From a checkpoint of a small transformer trained on Wikipedia.
Architecture: RMSNorm before each block, learned positions, no biases in attention or MLP, tied embeddings.
Training: 292M tokens, 4458 steps.
MLP neurons of a small language model. Each row is named by its layer, matrix (down: output weights) and neuron, and shows model dimensions 128-191. Each number is 200 + 30 x the weight over its row's rms, rounded and kept within 0 to 999.
After each neuron's rows, "fires before" lists the tokens most often just after its 100 highest values on Wikipedia text that the model never trained on.

L3.down435,203,242,159,225,201,217,139,217,140,190,225,188,250,211,246,237,225,250,171,225,213,250,223,223,243,195,243,235,227,209,268,186,212,249,187,263,159,223,181,142,213,200,205,193,206,229,213,172,232,260,203,197,206,217,165,217,154,189,194,231,190,257,198,196
fires before: "ion", "or", "ce", "ed", "s", "ive"

L4.down226,212,195,178,200,240,225,199,255,193,203,164,149,151,227,239,205,233,182,248,237,134,194,193,199,245,190,218,216,194,239,174,233,277,203,182,189,234,208,180,231,219,204,267,195,196,253,193,230,235,219,197,232,179,155,170,179,193,193,157,221,237,156,228,178
fires before: "t", "e", "ad", "k", "g", "w"

L9.down269,202,188,200,237,241,198,146,165,240,173,214,183,161,224,210,231,189,224,199,199,242,167,126,195,201,137,188,238,148,231,189,205,191,182,244,178,190,182,218,169,216,219,202,209,173,172,234,208,216,142,151,193,149,187,261,206,230,188,200,181,159,188,206,217
fires before: ",", " he", " the", " a", " it"

L3.down317,186,179,199,228,177,169,199,211,129,233,206,197,214,219,185,196,210,228,223,221,167,166,184,152,185,206,211,201,141,175,204,220,188,253,171,176,198,238,177,178,247,237,181,181,214,191,180,136,234,184,176,190,226,193,193,216,219,161,195,197,227,227,189,198
fires before: " "

L3.down591,164,147,201,182,224,181,167,187,199,234,223,165,245,211,136,219,209,192,249,245,109,165,187,125,185,190,225,141,196,189,195,208,233,198,216,217,179,199,168,203,214,178,228,214,225,146,234,177,237,232,180,144,229,237,218,202,265,176,198,199,271,175,214,255
fires before: "e", "es", "ine"

L9.down396,203,184,231,195,201,186,184,199,152,167,268,152,193,236,203,282,204,203,169,197,191,175,194,185,251,224,205,243,236,208,186,229,201,193,259,188,168,183,156,225,207,204,176,201,241,158,210,172,225,201,223,246,193,194,205,217,242,235,191,215,181,191,191,190
fires before: "re", "n", "t"

L9.down61,210,170,228,208,217,231,178,177,158,200,254,255,154,200,195,170,189,200,165,190,228,193,243,163,208,169,173,227,190,183,211,184,152,177,191,168,226,195,196,180,163,188,219,201,190,189,217,209,212,227,156,207,171,215,199,217,195,209,252,176,242,223,191,137
fires before: "8", "5", "9", "2", "4", "7"

L3.down436,237,118,165,225,231,226,205,199,242,206,217,195,154,137,156,208,212,191,196,222,151,213,200,125,234,234,233,151,170,198,188,194,204,179,199,201,168,184,225,224,193,143,194,162,180,228,210,186,205,206,167,226,193,115,234,204,153,180,226,178,200,202,253,245
fires before: "ter", " the", "or", "l", "er"

L12.down535,183,212,165,153,213,156,242,185,229,203,207,226,129,188,185,151,174,193,204,153,204,241,160,200,158,225,236,197,245,222,137,268,215,200,230,146,199,195,203,170,144,234,161,168,203,184,212,149,214,200,200,180,191,200,218,237,199,231,188,214,201,156,212,218
fires before: "al", "ation", "is", "y"

L11.down370,178,173,209,187,206,183,152,148,176,177,222,218,197,194,225,205,204,194,196,246,181,169,202,237,196,256,181,175,244,208,174,199,206,200,190,200,208,176,137,179,208,187,159,205,190,241,212,232,236,170,237,244,213,142,222,141,179,200,171,182,271,207,221,106
fires before: " ", "b", "o", "or"

L4.down472,187,234,203,235,225,196,164,219,182,198,167,186,149,199,177,187,205,190,220,177,151,185,227,192,167,169,208,156,209,230,243,181,215,186,186,202,184,163,191,144,195,185,207,187,147,207,179,232,187,199,203,177,247,191,228,229,183,221,136,249,167,200,196,225
fires before: "n", "\n", " the", "s", " m", "\n\n"

L5.down187,223,149,174,235,176,206,168,151,151,176,197,206,190,203,209,219,214,188,235,221,199,206,163,221,196,198,175,172,183,216,172,131,247,211,185,180,197,178,226,205,168,202,194,191,211,189,258,174,218,197,207,162,208,191,220,230,165,187,233,156,164,187,143,174
fires before: "ed", "ing", "or", "el", "es"

L3.down26,154,238,203,204,224,195,202,237,229,164,218,249,201,179,211,213,213,248,208,183,235,154,202,150,163,252,190,184,260,173,243,207,158,188,166,168,244,205,192,141,207,132,167,214,190,290,209,191,186,206,175,186,190,229,199,271,187,207,171,233,216,179,193,167
fires before: "ent", "en", "ive", "in", "es"

L7.down439,190,217,235,211,167,184,188,185,233,226,162,191,242,192,197,214,193,232,229,201,177,148,158,173,157,187,209,202,204,227,206,186,161,185,213,148,162,171,194,211,177,216,164,159,235,216,197,217,125,215,164,188,229,235,172,170,220,167,162,172,239,154,208,185
fires before: "as", "is", "ct", "ar", "ate", "g"

L8.down101,266,206,250,237,182,170,185,169,243,262,199,185,215,202,192,190,175,227,133,196,227,193,214,212,250,205,232,227,188,180,217,165,190,237,253,178,230,209,183,217,190,203,215,206,174,137,192,125,199,224,192,186,182,203,196,191,171,170,197,209,172,167,175,195
fires before: " ", "ord", "l", "ry", " the"

L9.down649,177,199,210,187,165,175,225,234,188,249,227,142,213,215,182,280,172,231,165,193,160,220,183,303,234,202,176,201,206,257,192,261,221,195,194,202,184,236,172,207,193,237,214,232,213,191,178,204,226,242,180,214,204,202,226,172,192,207,217,162,230,205,232,177
fires before: "ed", "e", "ing", "t", "ial", "ation"

L3.down425,232,176,218,247,181,185,159,215,213,155,136,208,238,171,223,204,198,191,185,197,193,239,207,182,208,208,225,188,194,254,219,178,203,192,252,189,213,210,195,246,196,242,169,212,209,228,231,203,244,250,203,173,226,234,201,233,210,208,222,199,226,202,234,207
fires before: "g", "s", "v", "t", "gh", "d"

L8.down265,233,149,211,220,257,204,137,204,216,206,243,181,252,217,259,187,237,159,195,232,198,176,241,230,194,250,231,161,223,216,203,202,228,203,190,220,208,185,225,216,178,200,210,200,210,195,173,205,218,187,117,171,191,177,195,202,229,232,183,195,243,187,179,182
fires before: "it", "d", "en", "e", "le", "y"

L8.down480,213,189,193,214,197,190,190,205,214,158,215,170,211,175,202,181,258,288,189,193,241,174,219,173,216,234,195,137,163,176,195,157,189,202,189,199,257,166,130,233,185,217,150,176,121,163,226,188,203,207,197,177,179,209,169,162,243,190,195,198,194,185,212,152
fires before: "t", "p", "ver", "b", "c", "gh"

L12.down181,208,188,198,200,165,197,203,169,252,186,226,218,185,201,209,162,183,240,213,196,230,186,212,179,136,221,194,258,144,241,215,199,199,171,165,236,170,206,261,200,215,180,225,202,162,185,144,192,236,225,223,206,207,176,168,153,240,193,242,193,178,183,211,253
fires before: "a", "p", "an", "it"

L8.down82,236,232,274,210,248,186,180,171,162,180,187,196,138,162,188,213,179,182,176,227,161,221,207,209,256,200,221,213,166,237,184,231,169,189,227,190,143,167,271,226,234,194,202,227,215,193,162,205,238,244,221,207,165,187,219,191,172,216,192,208,196,221,176,203
fires before: "o", "ow", " as", "ed", "in", "el"

L12.down267,235,237,199,185,223,221,115,208,218,188,183,175,177,145,204,173,181,125,239,175,199,212,263,176,176,190,261,198,183,216,172,223,225,183,185,222,207,191,208,227,247,199,220,211,180,188,158,228,199,184,174,127,215,167,164,231,182,211,214,228,159,184,192,196
fires before: "e", "6", "4", "en", "2", "9"

L8.down111,199,188,258,204,202,188,126,184,221,187,172,199,162,208,265,190,241,222,191,222,184,155,185,198,181,215,227,230,258,132,184,217,206,218,181,152,196,200,196,212,241,206,159,193,177,184,176,246,186,179,207,171,221,196,193,136,201,192,230,185,181,238,138,208
fires before: " ", " the", " a"

L8.down110,204,229,235,171,209,163,218,233,222,213,251,224,199,140,199,165,187,213,222,209,206,155,237,160,232,270,204,163,206,219,229,170,158,203,209,210,152,233,194,169,182,235,161,208,198,224,202,233,223,193,226,201,180,278,257,209,214,259,205,194,187,223,128,207
fires before: "er", "ment", "ed", "ing", "an", "p"

L9.down743,228,196,266,231,216,178,183,197,185,256,184,191,245,208,190,160,253,236,199,170,196,209,178,206,233,206,180,173,160,223,133,163,138,227,207,159,204,171,200,128,143,242,213,193,165,171,218,196,226,188,118,241,198,186,246,171,197,174,217,189,179,196,178,211
fires before: " the", ",", " that", " it", " he", " "

L4.down512,198,203,236,204,214,169,180,225,215,156,211,208,231,196,187,197,216,205,173,253,184,213,208,170,228,184,235,221,167,205,173,233,194,201,199,186,231,211,215,231,202,203,212,207,199,180,238,190,227,182,232,173,196,164,278,176,239,154,210,198,255,214,228,213
fires before: "p", "e", "m", "ing", "b"

L11.down458,206,186,228,151,201,161,225,203,237,190,196,206,223,229,166,173,198,172,155,231,177,197,221,199,191,206,213,261,234,163,237,161,201,267,207,174,194,298,241,179,216,223,173,211,172,195,167,217,158,191,164,176,195,154,233,238,244,204,223,229,207,215,207,211
fires before: "r", "g", "re", "ain"

L8.down646,186,179,146,186,214,179,246,158,254,171,271,186,193,216,237,147,184,203,255,164,223,201,225,210,182,220,219,222,200,216,203,126,202,245,186,196,201,201,173,227,201,199,133,194,181,172,177,256,184,131,211,173,202,170,166,175,243,238,155,182,196,207,219,219
fires before: "er", "ch", "it", "p", "t", "or"

L5.down658,146,192,165,227,192,187,216,151,148,220,194,177,179,158,158,215,163,225,170,150,204,184,243,173,150,194,242,192,159,234,185,178,213,156,185,223,257,208,196,162,158,191,209,220,225,197,221,188,244,231,233,200,175,155,218,156,203,203,143,265,207,171,205,183
fires before: "4", "1", "5", "8", "2", "7"

L11.down459,185,196,178,212,222,209,226,209,182,217,187,200,226,189,252,208,181,217,154,166,142,240,181,205,182,148,161,189,162,208,167,175,207,165,254,186,170,200,185,233,165,200,235,223,203,151,206,162,200,232,194,240,187,235,234,219,138,215,182,193,169,204,209,201
fires before: "en", "er", "t", "r"

L9.down648,177,156,160,223,215,257,154,139,159,177,226,179,152,203,175,197,172,214,170,249,190,172,210,207,167,204,158,214,143,208,178,185,238,208,181,201,199,176,273,209,158,142,249,192,175,181,199,189,244,228,212,196,195,190,204,213,180,175,201,206,191,231,205,177
fires before: "1", "5", "2", "4", "3", "7"

L12.down47,227,210,234,192,190,172,201,168,176,246,216,210,216,205,197,189,182,159,209,170,197,213,154,229,215,105,219,233,196,189,203,197,267,164,178,194,184,160,218,105,236,215,213,164,181,165,196,185,219,172,196,218,217,159,187,199,147,253,194,230,138,210,162,199
fires before: " the", " a", " M"

L9.down94,197,254,196,191,161,189,216,206,182,194,140,258,219,180,196,245,174,187,189,168,196,165,206,219,169,197,193,214,199,140,224,219,230,191,193,185,238,162,223,194,177,185,228,220,170,119,236,177,211,194,202,246,202,219,181,151,158,188,165,187,181,199,198,208
fires before: "am", ":", "e", "p", " |", "ce"

L3.down576,184,229,188,198,225,226,120,133,184,196,114,168,163,201,222,252,241,238,229,221,174,221,225,219,189,163,229,191,184,204,185,214,189,234,158,219,308,171,188,204,216,180,239,219,207,200,214,214,202,210,157,193,220,240,215,199,204,202,155,182,212,205,196,142
fires before: "ed", "ion", "c", "t", "ce", "ent"

L3.down298,152,160,161,191,178,189,194,218,266,152,208,192,219,200,205,199,189,211,128,181,211,216,214,215,183,180,209,279,165,175,243,218,260,169,216,215,218,224,210,170,163,210,153,243,202,147,202,181,166,179,219,200,209,167,228,224,223,236,183,222,167,187,192,174
fires before: "l", "ess", "re", "r", "um", "on"

L8.down42,179,235,217,178,202,250,168,211,173,225,132,205,213,210,201,222,210,195,196,212,182,168,129,244,210,157,192,227,186,198,122,199,218,175,211,188,173,150,244,170,181,162,161,200,138,218,185,275,179,198,170,203,228,209,236,226,231,261,200,198,220,212,195,211
fires before: ",", ".", ".\n\n", " and", "\n", "\n\n"

L8.down390,184,223,219,218,194,234,258,198,197,218,182,150,112,247,171,209,238,122,222,215,241,161,176,187,160,185,222,235,214,188,222,217,210,193,222,211,230,209,210,180,207,194,189,155,190,210,194,135,163,161,211,216,213,174,226,170,146,232,228,220,177,118,197,116
fires before: "her", "en", "er", "n", "t", "."

L11.down80,184,146,170,236,202,216,223,227,207,175,169,188,245,258,217,218,216,164,198,172,163,262,211,197,226,241,204,217,207,210,234,230,234,159,196,222,202,213,225,197,181,212,198,198,194,205,174,169,233,191,224,159,220,183,207,178,234,210,196,182,214,183,243,232
fires before: " ", "ar", "y", ":", "ial", "ear"

L12.down611,215,168,266,185,182,225,188,163,189,215,116,230,207,173,207,214,211,191,171,190,255,153,218,204,174,191,205,159,175,210,225,192,198,230,260,189,195,217,195,221,180,250,223,221,187,168,192,181,207,232,147,210,195,181,233,147,217,223,153,207,237,283,141,219
fires before: "9", "3", "2", "8", "5"

L4.down542,184,148,152,168,208,202,231,219,200,207,189,176,243,189,244,151,181,211,235,239,184,265,214,213,157,188,169,226,191,160,158,157,234,202,232,227,169,193,204,204,206,193,262,214,231,226,233,170,138,149,220,174,236,162,218,258,168,188,134,154,190,202,234,219
fires before: "w", "h", "t", "ts", "her", "er"

L7.down190,219,219,202,238,195,149,156,197,207,207,220,195,172,192,212,226,187,202,244,206,202,142,185,197,250,231,241,207,173,261,209,176,231,136,168,166,210,183,164,208,203,175,218,144,231,181,256,251,153,208,175,202,218,242,171,202,179,184,236,159,200,159,168,241
fires before: "\n", "\n\n", "us", "ic", "up"

L8.down648,197,178,207,174,201,283,228,190,219,168,198,197,216,180,216,180,239,208,200,183,241,184,196,187,168,180,234,211,194,193,189,199,169,208,163,175,203,250,192,174,206,194,203,171,193,198,184,237,191,215,227,174,197,232,175,161,258,231,235,215,216,129,224,180
fires before: "en", "an", "or", "in", "0", "f"

L12.down67,186,234,203,223,221,227,232,189,180,244,229,168,137,196,195,240,215,189,143,258,154,174,155,205,159,222,211,194,243,188,234,184,188,239,188,214,186,210,215,209,137,165,198,194,230,206,217,182,242,183,245,177,106,138,227,176,170,149,301,242,218,201,190,195
fires before: "d", "le", "er", "en", "ear", "um"

L11.down52,172,240,144,156,185,199,158,204,214,240,173,238,193,223,226,246,227,163,215,136,246,236,299,180,272,194,157,230,231,205,213,223,224,203,185,204,231,179,197,202,192,206,208,172,179,203,220,188,194,154,193,222,147,204,187,181,163,181,198,206,210,160,137,214
fires before: "s", "ing", "u", "e", "m", "ed"

L4.down436,192,180,166,185,183,178,182,233,235,220,202,316,163,145,183,242,176,196,174,243,187,236,170,229,237,211,246,228,247,221,184,224,201,205,210,207,182,216,221,204,181,206,205,188,210,245,167,255,186,176,184,220,184,146,143,205,160,212,206,209,153,206,211,184
fires before: "ity", "ed", "an", "ct", "ent", "e"

L11.down413,170,184,213,204,181,151,250,182,200,188,219,191,178,175,164,237,189,198,172,193,259,162,208,144,162,202,194,211,217,149,207,271,188,209,193,177,186,208,235,254,212,225,236,154,180,206,220,186,212,226,224,168,211,198,222,227,189,195,169,213,176,178,158,234
fires before: "al"

L11.down286,200,250,186,233,228,173,171,249,176,237,210,152,177,252,216,229,263,205,246,194,186,179,138,250,257,259,180,201,145,194,191,139,170,170,191,162,181,210,211,184,196,219,215,223,220,220,261,155,214,214,152,205,215,221,167,233,223,194,190,220,186,255,222,199
fires before: "\n\n", "\n"

L9.down145,244,208,241,167,162,148,201,220,175,200,207,257,232,166,237,216,222,189,112,174,168,219,177,215,188,245,223,168,218,248,195,161,185,245,213,203,220,218,155,149,256,241,190,177,201,166,232,201,239,182,193,176,185,128,225,221,213,209,177,258,178,229,158,166
fires before: ",", " the", " ", " D", " C"

L12.down17,176,183,167,173,196,169,193,192,228,171,210,195,193,173,161,187,187,219,240,204,132,173,238,142,303,191,212,222,183,211,182,220,240,190,184,199,178,189,212,170,222,252,161,244,217,169,251,189,220,237,250,222,184,229,202,177,240,213,224,145,221,179,157,131
fires before: "s", "ed", "an"

L12.down374,234,234,179,215,176,168,194,111,165,174,163,190,162,246,173,182,162,216,208,222,164,225,202,203,254,147,227,261,180,190,226,169,195,196,171,199,239,214,206,184,188,179,240,169,212,160,217,199,203,199,183,212,197,192,236,209,193,187,193,264,204,194,180,253
fires before: "r", "ember", "ord", "in", "he", " a"

L4.down710,189,168,222,174,140,211,157,168,183,278,220,187,261,180,187,220,224,190,203,144,184,198,199,210,195,229,215,221,157,254,201,268,243,163,185,197,162,217,173,228,193,201,186,183,197,194,209,189,169,253,234,151,224,168,200,286,196,153,250,187,185,186,236,162
fires before: "e", "el", "en", "ing", "em", "he"

L7.down181,245,191,210,161,141,221,163,216,221,202,203,234,207,201,205,220,203,204,195,149,163,210,212,231,232,232,264,223,232,133,241,263,206,172,200,196,191,208,126,209,152,236,196,198,189,191,179,185,202,183,206,259,203,170,157,155,189,241,180,198,238,223,181,182
fires before: "e", "p", "al", "a", "her"

L7.down413,220,197,192,181,232,211,195,151,191,158,153,194,192,133,200,181,201,240,182,177,258,190,229,176,165,211,159,199,201,182,161,193,173,250,193,193,136,217,229,266,217,209,224,215,174,217,100,215,210,212,226,180,192,227,187,201,193,244,159,215,165,183,190,206
fires before: "g", "p", "ation", "t", "a"

L7.down401,162,241,215,165,145,199,193,260,183,213,215,267,238,264,197,166,169,201,207,259,216,153,220,179,182,226,208,235,235,207,167,168,164,137,241,231,195,200,211,171,165,155,226,195,227,227,196,211,209,165,188,140,194,215,214,229,172,219,257,181,150,234,157,166
fires before: "ic", "ct", "ment", "y", "ed", "e"

L7.down355,258,217,169,239,198,181,161,212,170,135,198,171,211,203,209,208,172,172,189,222,221,148,201,158,208,170,212,259,218,246,193,213,258,226,215,220,149,247,189,186,218,219,209,204,204,204,211,193,182,253,197,201,208,194,171,227,200,199,212,180,207,238,201,172
fires before: "d", "ed", "im", "s", "it", "ing"

L5.down617,186,182,158,174,187,246,253,239,225,242,178,261,187,163,191,236,224,252,199,209,162,223,122,257,234,237,226,228,122,242,218,219,213,204,170,220,135,171,209,191,177,149,189,158,209,225,194,231,269,127,171,255,221,241,207,247,253,211,170,187,211,234,151,185
fires before: "ed", "ent", " to", ";"

L7.down51,194,212,195,182,200,162,150,191,200,161,237,165,161,235,242,215,200,198,203,212,161,169,146,220,172,196,270,235,223,197,199,222,200,178,239,171,193,194,204,170,190,196,184,227,210,228,167,158,207,196,210,166,225,144,235,169,224,187,182,204,216,164,192,155
fires before: "l", "et", "re", "ow", "r"

L7.down341,239,246,160,153,165,230,180,167,149,231,165,164,218,214,218,149,244,215,200,186,217,181,188,218,187,207,172,199,224,217,194,164,241,234,231,186,153,199,169,177,185,204,165,201,166,191,224,224,213,223,197,113,214,204,225,192,246,258,177,235,189,192,257,209
fires before: ",", "h", ".", " and", ".\n\n", " in"

L3.down258,229,191,231,250,203,236,176,200,243,255,198,202,161,233,205,172,217,178,243,182,170,225,216,208,146,128,194,165,174,213,114,210,230,214,196,162,229,214,219,186,219,146,226,212,218,225,244,191,196,250,163,144,237,188,181,191,185,159,208,201,198,229,204,174
fires before: "er", "en", "c", "t", "el"

L3.down568,175,215,254,230,262,212,232,161,161,191,237,171,188,245,158,188,247,218,247,222,144,197,231,163,213,278,218,170,218,204,211,216,218,219,242,178,201,176,176,264,186,142,178,190,199,252,238,159,195,251,124,188,137,166,202,226,167,145,192,226,220,264,228,205
fires before: "er", "n", "l", "our", "o", "t"

L4.down763,187,125,249,236,214,243,185,156,222,207,241,208,219,190,200,155,176,213,208,203,196,178,213,197,174,185,217,223,193,183,190,198,209,191,198,211,148,191,193,179,269,205,173,222,210,154,228,162,181,252,180,158,252,153,186,248,215,182,239,219,212,194,223,256
fires before: "ad", "l", "es", "k", "he", "ess"

L12.down488,200,228,249,200,178,199,204,182,216,214,207,194,213,199,154,123,166,205,219,279,211,192,216,178,197,190,145,236,163,192,217,211,195,171,177,234,240,207,203,221,168,238,220,259,203,207,153,135,189,196,197,206,152,194,217,216,222,246,181,208,212,290,159,213
fires before: "n", "4", "5", "0", "3"

L12.down707,184,241,219,248,216,229,155,202,157,144,171,219,178,145,179,200,196,235,215,173,223,252,159,177,210,218,186,191,208,245,211,242,216,165,147,170,179,196,211,200,243,180,202,222,205,256,235,212,242,210,210,151,226,162,248,201,189,254,140,210,223,178,233,209
fires before: "em", "ed", "ent"

L12.down655,254,188,180,213,214,212,254,226,227,214,198,233,170,156,235,194,187,178,162,212,201,209,187,174,160,161,154,217,189,209,196,212,206,116,206,194,164,236,183,155,206,166,264,181,199,240,177,218,202,224,221,175,181,241,152,181,181,204,192,180,173,141,210,213
fires before: "an", "al", "a", "ation", "en"

L8.down546,176,192,207,198,201,134,132,199,186,189,178,197,210,192,229,283,200,133,260,225,214,196,160,218,232,138,186,168,170,199,229,172,133,174,193,226,206,191,233,235,230,193,204,180,208,161,218,236,225,216,200,207,194,217,193,208,134,190,148,166,187,220,209,188
fires before: "ic", "ard", "in", "ay", "e", "o"

L9.down335,157,219,162,186,165,220,196,211,196,191,178,218,199,228,174,271,244,229,198,194,180,197,223,206,187,255,187,179,260,174,131,186,225,209,209,194,188,182,254,214,244,197,206,234,187,236,242,247,190,130,196,228,186,176,226,226,170,199,231,111,207,161,149,169
fires before: "e", "es", "ed", "d"

L8.down281,198,224,209,200,216,179,225,222,160,176,203,214,219,231,237,250,218,221,223,211,184,238,154,210,177,194,194,215,231,198,220,169,225,250,197,183,219,177,186,183,193,185,253,219,225,231,155,232,163,232,238,178,194,154,175,169,215,219,165,211,241,243,219,188
fires before: "am", "ip", "t", "er", "ou", "e"

L11.down426,229,190,156,192,253,215,214,191,190,232,218,274,192,211,167,234,177,194,176,178,206,239,175,198,218,230,146,198,219,176,148,167,249,188,222,191,155,213,263,249,180,194,189,233,192,205,181,159,214,169,184,212,187,214,230,192,213,241,129,171,192,157,179,208
fires before: "e", "k", "ed", "el", " al", "u"

L12.down21,183,139,237,163,206,166,224,241,225,224,196,189,207,238,213,135,175,218,203,185,176,202,239,210,228,190,244,174,141,234,230,180,232,162,228,185,183,177,231,223,184,218,181,191,143,240,194,224,205,213,197,247,161,183,211,208,145,203,214,175,212,242,142,241
fires before: "or", "er", "ed", "le", "ment"

L5.down40,163,261,155,204,223,201,210,199,210,182,149,181,201,196,201,214,192,179,167,192,276,188,170,161,193,184,138,262,218,240,163,264,182,188,224,194,232,205,227,231,151,191,194,208,255,216,203,208,260,210,196,180,168,194,224,255,203,220,185,217,222,176,192,188
fires before: "al", "s", " |", " in", "es"

L9.down255,175,248,217,256,163,255,176,189,207,226,153,228,158,174,220,210,175,207,178,209,184,154,189,164,213,199,228,225,193,239,193,200,162,156,223,201,183,206,198,215,272,241,201,166,211,209,211,179,118,196,185,236,230,176,169,188,187,237,247,196,184,177,236,201
fires before: "nd", "ch", "ly", "g", "ct"

L5.down61,184,191,161,201,199,201,218,246,248,230,170,251,188,208,242,226,229,185,182,228,178,216,214,224,211,181,169,217,204,184,219,169,205,176,205,262,248,231,212,207,225,193,233,241,208,166,232,220,207,226,224,256,268,179,206,188,208,191,205,182,226,192,218,169
fires before: "t", "ch", "i", "er", "ing", "il"

L5.down375,218,254,274,194,220,155,200,231,192,156,217,206,208,190,193,223,164,243,164,231,203,189,126,212,245,211,213,264,135,160,218,264,162,214,220,165,177,198,162,271,158,204,167,203,148,169,190,211,183,221,197,164,216,206,201,161,235,256,208,189,167,208,222,217
fires before: "er", "al", "t", "n", "se", "is"

L12.down138,179,216,212,248,122,146,206,272,228,216,202,158,194,219,179,180,142,184,233,235,252,258,153,195,140,180,205,222,134,207,179,179,229,175,201,232,216,198,218,217,198,187,211,192,218,206,194,173,206,196,242,188,237,159,221,195,204,173,211,185,184,183,253,232
fires before: "as", "ad", "7", "ir", "z", "ak"

L12.down755,196,154,210,187,179,219,161,169,167,169,245,184,225,248,187,172,204,206,196,258,226,229,212,176,194,218,209,220,198,190,205,203,156,211,206,204,216,154,189,193,192,179,128,218,179,172,190,148,227,197,171,280,142,180,228,261,155,241,230,225,190,222,193,207
fires before: "le", "ul", "il", "t", "ation", "el"

L3.down94,165,192,176,169,165,207,247,178,233,176,253,164,182,163,162,205,220,184,195,216,228,201,199,174,197,192,248,179,193,193,256,247,216,189,264,212,215,186,203,221,182,207,189,189,170,196,183,189,178,209,218,258,179,196,178,203,146,229,196,204,244,238,193,202
fires before: " ", "og", "al"

L3.down668,178,209,212,186,203,194,213,207,172,233,165,222,189,213,143,212,176,168,188,198,170,165,265,209,178,207,199,200,149,217,221,184,220,237,217,175,239,225,121,210,194,214,176,242,227,196,166,203,224,256,143,142,196,235,172,211,208,194,156,214,164,202,215,226
fires before: " ", ","

L9.down346,193,236,177,216,225,228,196,164,185,196,223,222,196,195,166,225,204,182,197,191,190,157,175,271,165,160,233,216,175,211,182,187,200,156,213,202,191,221,222,200,156,265,227,177,137,121,212,211,231,211,200,216,220,176,244,195,209,270,210,202,222,218,184,187
fires before: " |", "0", "2", "3", "4", "6"

L4.down375,288,188,173,254,202,243,214,209,187,206,215,151,163,188,216,168,199,231,166,264,182,208,207,175,239,150,209,171,285,226,179,178,193,203,210,150,242,191,187,225,233,212,163,154,226,214,225,242,208,188,214,236,251,206,196,153,188,206,154,232,221,134,165,220
fires before: "t", "om", "g", "n", "th", "l"

L5.down11,271,187,180,175,173,150,170,163,197,175,153,197,185,146,209,204,219,240,183,151,220,200,152,155,162,237,175,228,230,191,163,214,225,175,192,204,154,215,214,174,177,169,215,207,221,174,215,151,237,191,172,244,209,282,162,162,195,225,225,159,189,207,261,192
fires before: "ud", "b", "a", "t", "ent"